MLP neurons of a small language model. Each row is named by its layer, matrix (down: output weights) and neuron, and shows model dimensions 48-175. Each number is 128 + 24 x the weight over its row's rms, rounded and kept within 0 to 255. Numbers have three digits each.
Before each neuron's rows, "fires before" lists the tokens most often just after its 100 highest values on Wikipedia text that the model never trained on.

fires before: "\n", " ", " of"
L6.down27:101083107120164124077143132100141140134120112158151132127105079112139163115128113078117078108099128130127122139160176169093077157142067130100158151126129127116155153143080126124133109205135108137104141159110107127109136131155158126102133146152112131162109098134113114150146094108127168155127122125093111139141138117130114146143081104131127134130138123173152123151121141132115102157083

fires before: "0", "4", "1"
L22.down745:116113128125169153104136122166139119125090120080143147154113120088145149121126125165092108102107096169122116083136122144085104070136144171140129107126137114157093100125105146090131119122125139135135109101123149132103151095153122093136144097121120142137124132105165158155138145112131093115098114139160075102078124116160173142151135124139145121136156155119169108148117153127148110183107

fires before: " ", " G", " L"
L13.down689:113118104138134104112112121127145144134174095140179116088131126078115140112122114148127153113142131138135097128082148132134148101151138123119089144144133082162163084133145130111132087117163157134173086110103136120165105143076135124131147171126150131126170118115134185114148144121103104105170117128106141129171123143135126112137085129162105153139113136131103139108093157083110144188125

fires before: "9", "0", "1", " |"
L20.down660:144124116113129113148146165135110119117105060125140126149177121157081177131146114126133138131111147151122149069095139137130132165141112111159100155091145134118169121094093128133093125136143115156198164083135144059143126129140106116149125120144151110146118133102164135099147120115128133114138170125125146131166133161095199134119112106132096126110093153096125144090129134126152142146139

fires before: ".", ",", " in", ";", " and", " ("
L22.down428:144097149150108137116150078078139137164127145066123169120104141151141167104150141182108113168141120142168097125115127140126131108130142137117149150127097138118130146099163143094127149157123088089120118207170148120136110124135123131168125147128141143121095132069139115112133115118151160113178100078130126099128123141092108189134099128120143127112161112114094116120107147129086149138074

fires before: "\n"
L13.down40:122144100119141109125082107156160117125154166131147119138111132097154123136100101123159145145137137094136116166133149125110144149114157111149143150121136143127107127125128121122123132133101127118097146127134132105168117111118129168152160086116107138114131112172105130115159144123144123096137137116119000105130149107149129124123113153124121103166120133133120153154122121139147118134128

fires before: "|", "\n", "0", "5", "4", "|---|"
L20.down674:119106164093129082124161149115107124096131141119145136112115155147127105135139141095121180109125090138098113104126134112125122096136201071157132116145146104122161107084097123147146095154132135068121164145112136138092144108132136122175106135122175167144108146085136127143180122119116111141153176133130148126129120184142130150140127111124128125134124120113100088111121106119112130099140

fires before: " by", " in", " for", "7", " on", "\n"
L22.down533:075162090129122151132129151136152150156144141122117106099166127113098154104140151144135137199140155148119077090146138165138141133148134090110094162130077127111159114117130155139100125144118122135136136118150119103136152112143108122152130134151113165093153143085118146136168178092142152093136097151142104188095150119099062128144117112122087152109122190098146110107127153114127136118151

fires before: " ", "\n"
L4.down275:151094131114141157102146146140164144148158092107079162158104171092147124117138130128152075099108122115138080142145176139114088155133092145103149136130164105129153138135136167121140151150114119156091128138111110150137142072146105130123139118105132141137098136105126140119115163121108133110152159129110109085147071104136118116139169187152150116150140087101139153139093154122078135107120

fires before: "\n", "-"
L5.down583:130093097119129163131166125138153120125136092128094147103107130091116125110122144150145140149108153140128115123119153116109139088143136094149149154086111137137114149097103115128151125101139140152091125121119172099157125121109150113101140182081160154148130117137128093122148173101089140139209133121146029122125138098079137131133148144147079166127158138106124104125129116128133110121086

fires before: "ed", "ing", " of", ",", " the", " to"
L20.down54:105148122091127125125161111129099135133101102128119125151111132144115160095121110098116119147124154073151135126155127124118144189112125102130086106141132117158149096152161109175134164099123157150122145115101116159120165129108096126121116110122153144125113121144132110090121098134103165142129141131127086154112178063138082102138091121114075191120122165138089108168166118133146099125152

fires before: "5", "4", "6"
L22.down613:191078135173115129113121147067091074143127122149126111150117117134129152142104127115131141096137112115145109141138139137120097177128159136121115108165113131094162116094158164146129105104138118128115125124146134117157100083123131117107106161134137142102104158170092060154117131119113149104097161166135130085115153149146135179152113152120155156150116139118068130118086143136126132127158

fires before: "\n", "-", "ing", "ong", "ke"
L17.down666:096126139132183144156162154131121123139120118125141157128118146152141101123117089139147109136102128130100129151136137091159114164137138099092122160127106103095161132147112157092153104126138108133120125148144143130121148127139126131154128107094134108115139134143135114166120156115112135136106118133126000157085126147094135109122125121169142131093103127110155091133136162118140130135102

fires before: "\n", "-"
L13.down556:114132106114155125124149142131120127114154111116133123110151118118113119119119142129125115127150151131135146146114133139153130098119119116122159147131139135132113140127161141125132134091152117133130117128105141100137146160101128115106130127134116143090118124117109141140155126133091142133137118147119000118109106136076131112134129141124143176122091160115135123113114127143120132128144

fires before: "4", "3", "2"
L22.down559:111123146135146169132123130127133096167130124098142112165134138136156155117167144135102159131109108111091150149094131132149091116113128144082084117123160115131107140060163173159158136133141110117094153140118143152122073112129110111122121150164134116096100135153098084147091146141088107125093160151090133135107150138132166091167153132126149165128128139157099141143114120134127126158129

fires before: "\n"
L22.down647:119130115146126141144111097102125114134142131128144114135114117148139127130119154135097134102144136123125127106121147137112114138124127138129090112107124112131131126148118134130115120118142150107129154144158155129106114117132139106139147117115157108152131151105102158105134117119144114137140093111136255157143157126128119137154139125140150109107141110126131117120135121126125132109115

fires before: " ", " of", ",", " to", "."
L15.down628:108081123170137131171093144145194148114122110103177136149129107130130129091146122139126106081122114127177083168106103150133118117116133130165122158143103126126107150101149122116143113160142121134103077126124121164124154115130157135144158170166160104135135153103160127133123161093120135134089124115136110132132130144104079146160076096130127121118142111116126140148147100114119124138127

fires before: " ", " a", " an", "\n", " |"
L12.down103:080164093112136136139161114123112125177145098124097166165132093104150126138129166095125112144073122143131129106131112173097144125171097116166141129130103128108138162132101113136154173130154129150117143117113116131179161159097125141095154082134060117120173158151139123112149090108137082145137159139118125124120191142135083119157123163111122120103129151087116133155148120142136147090147

fires before: "\n", " ", " the", "---|---|---|---|", "ing"
L5.down93:131112179158161107084126100149118132127150120118116145145111121111109126109114139111134124103142103072099086121138137145159159148134080134125090112150144133139142108156127130096187148117122111098078138148117133119150131114116171118143119125153161129090132131115122146128154142095133128095169110084130046117102125143105129126126126136110098154156177095097137111187116133130136094133123

fires before: "\n", " "
L8.down746:140096106102113132090103140100132171173142102148161159143107071074161095137116112124155121109121152078117129168148085141122131098103127131134121120152118115116126192081112114120121157152172144146135092138140141110120116121157151156085133112110092146103115131128138167149112164101100101090113173152104097109134141135113148121139100128079105147095121120106179132140099123114104156119116

fires before: "\n", "ens", "-"
L12.down130:157131123129123160139183116122153169123147115152121120149139110129124119093168151107124129121096153113130149130138136123161121125139114098076135149112122140143091123155116108143115146125154106144136112132146116130171121122076141130153106108107130139148145145142144117188140116148086106136171126120138044121137126119103141132174180112104095154104101147129168121135110151125122098117139

fires before: " ", "---|---|---|---|", "0"
L22.down521:143110127128137101128119103155136146127119096104151108184109121115139135134046130145099134145155158116103093154136095128138122091126147086122166085133092133131156124143124158107155111134108128131141120120109174146141133177163150100165087111106154149144117145120168115134101144097113113099161143149115081102139148129109156130160112130142176143127118129142125159108080181124120133149122

fires before: "\n", " "
L11.down85:118150105122146110163111139132121101062124120126112152120133129112118176158135165131145135123167113156142142136130144148118111151128168109122107119123140127156118085133071104116137160139174158113154145141178132101183118152135100175127129092090099075126118111107117097101169121112158153075125171142123116101106032113122145164135132108123141113119108153142148139120129123149114129168107

fires before: "\n", " The", " He"
L13.down514:132107140137142157099140164131150071126120165129102164135183118149148137164179118136101124127147097102143117138114122119123141149122152111112105141123134140108134187107093135100100159140133121128120097140146122144114138164144143143113129150145112136116073155155127114083149117107126150118079097170119061141091117146126136160126129122134087131149097120146114109135139130119121093099131

fires before: "\n", " The", " He", " It", " In"
L13.down619:052137144140152157145137127107144087130160115114084116123144134183147124102111136145129124116112117159098100147119133134078109112096154145126101141137137144131115147092102114106106136139167111148137160121141106088141143155140128135147114127124131130148126133105106119128127143135101129104116132145130035108135104167154128136158127156158105137134098095112095155139115159142145131130132

fires before: "3", "0", "2", "1", "4"
L22.down596:126107130063154147114136096084156121110177135121163110126100112085118107121147140162128138140115157092108098119136124145153136095138155153158155130124096105112129131068099135106133123110140103114183110117150099142085138153133148148094165147155149180125107141117127134144140173124179091108117117133138172101173126111133150109160147098098169163134158101134125158124158115151114137080132

fires before: "\n", " "
L2.down294:110124156097150094143128114119141095112132174125143123120141139097154135142153161116132149161154120126098136113161120084113117129157145077082102125120156141099118115144114105114163100169141133174130168147137100140171093118125108128114139135132110088156118112108133124147122117157141115118119152103094221133138137150132136186137104103116088131116119121114104122117137153157102146133127

fires before: " ", "1", " the"
L22.down425:110157080120119126152127158136158123164107133150115148158107100074086105127131139133143160129121092149117129116148130122091114104111141100136120108103104121142161117143138105119112141149124130157154130148134161133089116127136130133152111080145130160146129115114146139096099133137148161107132109148100255160152139144138116111111119130155084128140125096161120115157134128174141107112138

fires before: "\n", " He", " ", " |", " In"
L20.down623:131133104138141106152148155119108118158136094153107103116119130093131124089140112143138127085149139110151103131132112126109125125113134151133088109139112164164154152101122126124117128126171154177143116082121101106133172153120177199102147153111098123146124117116113156142180096140085141121109104146111145144117096104120129125144131146097099114120133114080139195137142094074136064082117

fires before: "2", "1", "0"
L13.down445:140144173092128105076169143157163138122121082112139120130152135092131122161148141165146134124131156097154122089129130166131121079128130107139146103082120134126120114110117123137176087149178115116151188146154098151130106158144128152088160145121122130150146142092182097113113151146117129117165137171124134108135163132103106132150134126170115151164116144130101113094121134113115109114125

fires before: "\n", " He", " In"
L5.down660:108158120120105104140121126132148119122134154111130122103104124131139130104101117145113117128106144106117116157162135166120078153111191101128160120128172117102157123138090131131100153121136149145125108127163139139146132142110149134104140105162156119097108119129118092142132125146125155112106080144135079126115124125111141130133166139139088127114134079122162118162099129130138175159070

fires before: "0", "2", "4", "1", "5", "3"
L13.down233:147105114131130139138115131123137128095123121142135099098184125167137126165160175172120103101146147162110112095134137144102136107119128105123138129110138166080138118097089128162126120122158139101118175101148131143159154132131120147091150129110155118171126136119125130068120129125122092102140126164143180100123087077116123169132138122074157131104080138162117141114133107146120121097105

fires before: "0", "3", "1", "2"
L12.down442:129114123134159120109131145177130132115163155076120083150123132145133121166140141166076125112149179143135126157135139127092124145130124119137130147130142138098153107113091150089099191102107137128158165125186109116118138136101115110157135110103086133115104136138153111143108140109081176104119104112100163161153117115126107100139134129154169127119117121112120136071098126148102149166134

fires before: "\n"
L13.down235:165093124129147113114146129122124116135133124137142119103128112097143157124113147112156153157139120135142121129123161154160124112145135116160122088094167146137090112114131142143165133149144132129124134125121161122151112164147117140096118105123126125159139126106127146114113116111113105129149129140118000107108120127115151120124123140132172169153140118141134130089140113165098117134131

fires before: " the", " as", " on", " in", " to"
L15.down524:124125115108086122116141107131141149109142111161095140112165123128102126150131154165126188117134159159135080113113108174155125144124110143068154193144142114149122104110138139172121150138162113104147085147142127128155141101124173109098101115150163166142190123195147120121126132127097125100125135148114090139116092092079097082099109093147104110163137149128150164125132117148119137097103

fires before: "\n"
L4.down490:127136114127144122088091127118144152104126102096121145143070111149119122144108171139160113147102125104141105140127154155091135183147085116107094147143140147117082114122129131131145149133115165153131163132126152153138120112094136096142146151137124118151166168141158140159151170123116166107089119083156142114166123128146121092121174132119134121074147124104159083144138127150125122150081

fires before: "\n"
L11.down612:134139123126151164139128091154115152133156113135100172086124149141125117121094148118177102145146112102158127144114116140170143133102096128134145138139140137106116120148128113124157156098163130143119143136118126096113169134134095128094106107099113133103112120113136102139150165105095149106149129162151023119115084088079100140144142151115118158122104190141108134118129142144108101149109

fires before: "9", "5", "8", "4", "1"
L20.down17:099117105120142144133143137063117124152153129142129102119153119100123162114098127140124108117155102096128155130095098135188119093104128137138176168116099109097150138072114121116119157141127138156107111124137173160129111076147133123142116118130098124118114135141144120117128140108096143166132128114109107110122129141106111133193141073128171119127142094155104137175146108105119148157169